config.toml
num_hidden_layers = 13
hidden_size = 384
num_attention_heads = 4
num_key_value_heads = 1
head_dim = 96
intermediate_size = 1536
vocab_size = 8192
hidden_act = "relu"
norm = "layernorm"
norm_place = "pre"
norm_eps = 1e-06
positions = "rope"
rope_theta = 1000000.0
rope_fraction = 1.0
qk_norm = false
attn_scale = 0.102
bias = "none"
tie_word_embeddings = true
parallel_block = true
init = "trunc"
init_std_qkv = 0.0269
init_std_o = 0.0
init_std_up = 0.0269
init_std_down = 0.0
optimizer = "muon_variant"
learning_rate = 0.00605
lr_mult_o = 4.0
lr_mult_down = 1.5
beta1 = 0.95
lr_head = 0.00464
max_grad_norm = 2.0
warmup_steps = 200
schedule = "wsd"
decay_fraction = 0.724
decay_shape = "linear"
final_lr_fraction = 0.1
batch_tokens = [32768, 65536, 98304]
max_seq_len = 1024
doc_mask = true
train_tokens = 396400000
max_steps = 6799
dataset = "wikipedia_en"
MLP neurons of a small language model. Each row is named by its layer, matrix (up: input weights) and neuron, and shows model dimensions 0-191. Each number is 500 + 50 x the weight over its row's rms, rounded and kept within 0 to 999. Numbers have three digits each.
Before each neuron's rows, "fires on" lists the tokens most often at its 100 highest values on Wikipedia text that the model never trained on.

fires on: " of", ",", "-", " in", "–"
L5.up709:531613489509536569541371494472537467465497579529534538537440433463431530479545531472489550463485409568479391508417464480506540484555454493488480413460496427507482456498494612378489553498436510506530495496444535371406387509476455513515632492539412520509493559523473504520525407519519424519498545496469457487538474454455524501467466446414491402545428451542475502477475443481516530589467459412543462545507444404555527479535571461572502552543482523583471489502465546527489422539494505613485510564437525532502488500547607537509486517443547389570524578457444488496454528532555510442

fires on: " and", ",", " with"
L5.up851:526517466517498448473495496550506529423441512465576446481510507479450565489519573475476547583419484561465405530533475489430514556567602475439496524450439564494498499431493520523548499505507577526456565393592501503482502418493570499425478465550489638470477554415453472525467539477571493467492497516425475497521541487449450443528481617560370444552527530529538556555583486583498484505551488561528547401480433614486533466619528465528496479420453475508457521497523497565488492468433495450485483414518520509501470415528456489535470519544600416545486513468508406578458514437376412480

fires on: " in", " re", " Re"
L8.up613:513550428519520471527492463570474469491561458546499447468500485455510499586421504485507410461459439412438414566495487434562556534464516537484451415451432533561546443449514604445589465563413527568478457532437551450449478546427498517369518552417482478558535472397544441571556393428531589453548479543547431544552476527482518578486472555467582477477517462539556459488492484441380502535526458453495501559547472530553520546431482516507520486570479466534547366540484501460484497459563445532459528525485596563500466490557528530574648513548566505371577541495515460448575496526470420409

fires on: ",", "-", " of", " and", "–"
L7.up1420:497609562482526566486511586542556510481480522500555385541447472447523466453523521611475450508453505620458453477409565453477477419481468358592470534400500482501471529435557567508474508438459489473384453474476454407499444480479526534575631446624455511484510552575461482430489453518562420490424550554512452561596470437473505425515419538538554480457490560484543505487498600502501436520354448506523448557533430521434533468410614524548506428553471453521493465475481600538500449567431477444519418526533473498488441446527400574523486517517507426580537484597457486470584544537527524488

fires on: " of", " in", " and", " |", " to", ","
L8.up1123:455491499509419486484626525503449557461534506421451492493519526475524488428520531615620488505576472520482501495505517503484566419503461542443461464465517536554512470492537397455453497482472473424446537473506486518599522493452481447487502509454463529405447481539557434548457546422551410562431456555492512383455537458500431462488490536449500385528587536568490412448369463470478576566526527478536489480466461612538596495413533479553474572586547511481527500524502464564421554609480514537495427547528467567539509414509494433425424488540567472499518564415521568661616541461481440503

fires on: " |", ";", "|", ".", " professional"
L5.up40:518500527506443507434493478478473535564622515480488470511477504508492451509544447507481517496575428493431516555460511523520605462423483477466392558395478477465544504564536625404523527526451564439497506462464552480498429550568501492630451459533490478533488556505463447531467452546473607488495476510521419417462504505502507483491513518538608487500473421501419471483466481581538491494462472570499497429547489417571522450580569531520572487529558492524486434668531439473502485488505489538431407528502440453480585535475453446456502499621469462538494537509504523548541560419529521550

fires on: "″", " of", " w", " No", " St", "w"
L8.up148:563441494506493410412497506477499483480399437467500560412429533502537607497527509448542505574529469582484562566506587543432522514490568485513565505355658572494497472548534497517465450394598532492430528533575534510522460489520470535510453468506458446445555500524523483496511435544486480586554554538414426479501446487521555632462522479520510584528447482520546454502446556501525414468462416427532549429559427524503468564475488558558561468581524420514458463521479466508502544570493478459430449475562525616503434508586503489508528571536444460491432494522496478514562570552426501622

fires on: "-", " aut", "bl", " East", " record", "col"
L4.up903:430486453523548531420548466553537390570479467512461571400541563560446392501565558597548507483500473464481475517530475451537540400417521516591410528546569538413500530466570485534439458495410556546442552579525493479562411552468462418459534477486380589470443474410501523559451559476467482612616453413533468537504542455519520623447593512612479526481468556554509454459500452554465405521561476536565472595528502476557514478425524416559569431491473455518511511494461538438569577481538471452473457591544463539527511553542570532509500464452498391522494450477489456548521555453445462549

fires on: " car", "r", "'", "g", "ar", "ir"
L4.up833:444595503533426415554485466523479490561564437488503550457436561470601518468535505563490565469499476521504468506443504446528519531530524609552589495441516486513567506455467499492456611507502555523407512494448544565504469513445495476485541633439467497425514509617503499600549543467468527389454546429483471509495496380453452508495442505475521558423536521569487570502455494492541479516508499580480503560550409478497490506496550468439529471502569516502454483500457493468531584489483519495552490538504541470577435533458390548373512551429447482436568486537477513481520426463592536474

fires on: ",", ".", " but", "-", " |"
L5.up170:476431515556518494528546512542479466470480566492448558480536508438554567497449484617459566522492506499470446477593549396491450480513537511427530564464522426508470572488515555480543423500587459487580486493520439517477498480567461559528498536567463460437411473482450503477480547480405484472518560580511530505506552520458492449586498466490490439484502461439567514489546545501500436553422501582544476555478441482409375413563568554481471526453529438541569466477363612592460478510545468505585503484427534507409439549521469502473431504615465495577489484624498489413455440539504549578

fires on: ".", "=", " of", " against", " to", " |"
L8.up1094:378562585541404549487536482498390593502461511480423513452413532516460524457558536537556530513562561475475475554401498440422543512467541523507526468497494484629423471485577471506421459457388513416413475452452455663571556468461481479522530560470487535451460466505490572496491498495554456480485562510568525490550554440504480464469482439530416463419496530543477481437528551519477526499464547526474499513445528527436604545463523503496484489510455466532484514477508480536519461507580514586507517546538598453515417439472453480494434540451481554535547552517518454529547479509533564460

fires on: " |", "-", "–", "|", "."
L7.up1401:479550509553567533531542455432505548451515581550522444441495464548471505502558540555498512539520504411501367484546571524516444471551524406535352512475422536578479527540525456396473517507458528407524554561499504500487531538523551444433482434530448458496442443555535566547437508493439475476512487419548499496434481573533487469478567497524463558562527509574583608647505454489423553502478515473485572559567369469447533549451560496548540537476506443468518526500496541575500502440575460452513437532509565443492502377516550504512441560508542559492397446555438585561495464509536540562

fires on: " of", " at", " to"
L7.up139:447495463488529509527540493500448522587444616463573517444413554487436620493587486498544498510478466465503535543487442473454566563529556574411485499457525466608473507547479565476450540485411538459539511472518487563511418413487560479511561469417541431531539448548491556506584520514502407479416518525461595516447456451459561523479500577508414549492496523474523541548487462444524553476427490592556540452536510573501494454539480622486450497424539453568591467484510483556531395559502546438507483532477492445467472488542541552520463479425500455517476485436488535585469514457506533485

fires on: " of", "men", "y", "iv", " to"
L5.up16:572418417561501437490511558487505512489509487509421554498517516610472507466483499501415506547469549491511479528524534485468547488501510434520546566576507544528516611442475551473432553465419466477479442427521548595351513503525477415447477543462509443550504559431492431410478472578527496461550582411427496466510445425506500444499498503509553509558535394472551517508482499544497467558405532458508540546375506513457515482491530477503559568554504397465505489435573489469473449472478473492579457557540504558508446480542519473494480452408452491456390423550415521586540551502536629483

fires on: " the", "The", " The", " ten", " cu"
L8.up1045:440482409516572433551530483535484503520589504534534553457546503468513512550530595506596462477574535448433445522515503561507475530439500457560585431539506564589434417494514507543576486520480518466510503394450479516462463473446470363507515442540492582520496389538506514378500485461552560485526525404518534538508467541444522476446535561512519434553483496502444497495555418509401467523482464494512464613464429525571491545514575531491534371481465476336527476466534516586430506525530502330518458559457473496471474490367415550627485512447464487488474440471477455585433495492489438463

fires on: "r", "ti", " main", " leg", "or"
L4.up292:503575448505499459565434460465474514498516484531531512599564507513438531548520488512481511536366565575577530508526472500534524510447478499531459530478547532500520425409486470503427514465566605468393476442441487515485482502409601490469592596544442555480437423488575434474455572518457473566529515585450479500501515486477465523530490521460556466437477521487492538414542456484493570516478504587470517445529538604486487531489504450507498505528475527522423485561472543566487555490473481480573545543461462595483483520454448507603519590513487486523418513413585471541492505424584511529

fires on: " |", " while", " by", ":", " as", " and"
L8.up762:541413528490533507478497426516449507444484552414605406497400521451619530504523500580486558443532487533508485418544570465471518475425455599571549402522401513341457534434483557559463487514510502393494504466445499560591447515523504462509533450530481464489562497440432552480517541432456575436453473495463459496550504485452503371528496446481373580470492501508534469507538602442444503458488501496470488503464377599527492477417567484477535498414465425451524500497576529517497583592499373437474510559498618454489543496517516478535529504577514487552572468602520500475537538564457545546

fires on: " of", "s", "on", "-", " to"
L5.up1524:498488435497467479521507481524534475512474458592418485445617555453498527473547562545379465508503387480514460510496452481506485504536487483511567532503527488573531422522581477434517486551572465515562472460499492519493548526615566352508520520447492575472496529501513463505565480573468507490486481453448397441552490553546486406516486569491611535555482567542455473470523435449417531527462461444582504516370494519517524575502389493556515490520475512445522419503416570506495540551596545504528401513544527537560566544538567469562480486471512496490447438516528506445589556547618447495

fires on: ".", " and", " D"
L7.up1350:502524548469545534424418490504452527460493468488559460541502492550465499511526550453525598586480503445471456449487525476469529425533512480545484464445494478458469425491574556433493511536607604544589587489467568502637420468565549568561508445553494568557461512517526465573486487541518472565414633471535496422348507517501523451422490491528539450528478557517478501546441509532414447475486484595568453462482423535490564566512479510487475584527592444485499556526440445554493514592542470436462440425498456444478524495501609473517514487493566550583490510499448514496456460407446510515

fires on: " by", "r", "ar", " so", " car", " her"
L8.up1140:484496470499566500472546475461459504566474563601514495503448519478454523534537495427489582460527436568667545475540550462465484457527577519521437505392516473434473479538554535551572443491462628474500497538499525606528406503495477499441493478387478557454519506517586469513617581473470527479488517522560497477525460398425460534487537496505459440483384440550509496489528442536531456585443418533407496635591449513490542543483575495473485368530576381434484480474466576584460540505564464494555467489531501501510521524458464428377522551465469383496478528521462542524537434466457469488

fires on: " and", " as", "-", " to", ";"
L7.up1220:438511548450567526555455539475456443461491516497485509503517538567607555390469501501606476522540607455514425541410461527554459549512477473502494548524423515415413479475457494471460389497421523451439444453494486551563590456396515538458489549521449575474606419503492462432456585455487491453499500529417529463461531471531532499483495453589383445468450500528572558498487565423477482423502547524503482559498454503451557474408467444492513489457485466469535520419530575592496471547455417490420518602454529450507532441542466559530470503543546395543420477543512485475550484447442600484

fires on: " as", " including", "-", " also", "ly", " like"
L8.up151:570495546476492467510578491441498472490452495461488530428556520532619516492499465462451505557508517524588533499419452501476425562508448636549582595553430524461478480532468423466435531488453586468488571517535439558485434445386475495483494444525578585448541478396637483512472485524581467567571476518444507432449579458504554458512518466407482572469481590551503496526485488477453521417569464486440551514530533516449487401470518400518442467484495554537561571442502376591483522501630451489487512467447536445424474401500575475517531495421462541550477505589610482502593445564519547530

fires on: "  ", ",", "qu", "\n", "th", " real"
L7.up949:585494498482474571460585524502533447529442438510481518472523466479379477491537493510520568539463431441522547512512455666509393538544558493599452434536468535496391611532463611580498549505452561437490520477488517472499522534509492500461539540505543519490468495517437447447534536451483521587475548516469504505503575448488510515501445528507478457449465492570492541534372437422482496447464515568447494511411429468541468502664389421461473438504411556520453505486497464509501467470499572559493509482385558493445455555522495582543409496406437469544508497560502527597447536500473575440

fires on: " to", " of", " by", ":"
L7.up437:536541474539476500462457522452486556486415517478528518500572471407496570496525523467530542421539483462544565416502523437469587496472614499419491489489524445521607524480455523538472481469504488520569595414496466518419364490555579449489553530442530469511471538542537537656501535646506485483439421507470435548466390518570465440462429442523410477375515569486531454544545493594617499541563499501525322472535451541480488520500474557530495550516513452593493475589443503416503505528501435460495526381477431562503536451555484492432494475448478383472457491445583507510548535459470491504

fires on: " in"
L7.up403:593469462498493503534538571440502443439501398563515463460499584442383540472467494497472500571464537433497415491428459485472487458379409477552511417411493531547514565445507603513432501483464512504487540531395580465482420452570467433518443421430526564590561508454562542591541444496517524549516494535567517527526546506476576545532529501457510441547459501470582546536574544424438468515594582542487460461443543508542523582525493541479521451493526482572511449489472508544505500446486450543530466445562488507421453553472537543538505397466437509453549556540473533558540506507430509468

fires on: ",", " of", " in", " by", " to", " from"
L8.up854:499406505600524557571557464476530481569505487473461490357459489425487511408501423498417492561520448469566441521457468395458359451460563504510488487446541510518512530514513536525537537452416594554565491514505437518520454463523502480528543463503541467580527470505553354499545486497568514549467510519596449536532421491465499565506530461560562546521472519491499545500461517504463603464574439436460535431477457553486471477540553429574477552554515508542468503429585554463532571520578515456586475563531560466431561486517572607460530463407585523498487491464546562559569594494519530560

fires on: " at", " in", " Id"
L5.up1256:468507478506465408457514527578466565518586495478465530476537528498547512565527524409579502504463469513510432521441558443546548474442493460439522520458494508550490480441415556503470472529467524455526430522442440416451490469512575556421543450495491466451509570486518456514473394515519464488442536554561489473481459546396522513499590536451571485467442411552581606545546470534487629513494441514494568561565492523546483506414390442478520552490436578610493505517514534529498568536505462527482530512504609456481519522450569432555413507612447446530557585555545478470592501496538509449

fires on: "'", "\n", "  ", "bi", " age", " W"
L8.up1054:591490491514489581465508436380459508563612574591602527489524552501471474534564539481474499494542508515465480469522509509466518437602539580518433540531468538378396543580571534437398528540532590549467494630453620460511468503585502504534595438484625560443526539556493523558580456473543532583496497514377539524475580494477414500502575435436508500474459481447407473546509560444424490481507480509408458422567455466561444432600508557503497531456470536506524517536503461450527562508605466529493567538371505500518533487523475527527548427491524591531493539472365526552489453547513477496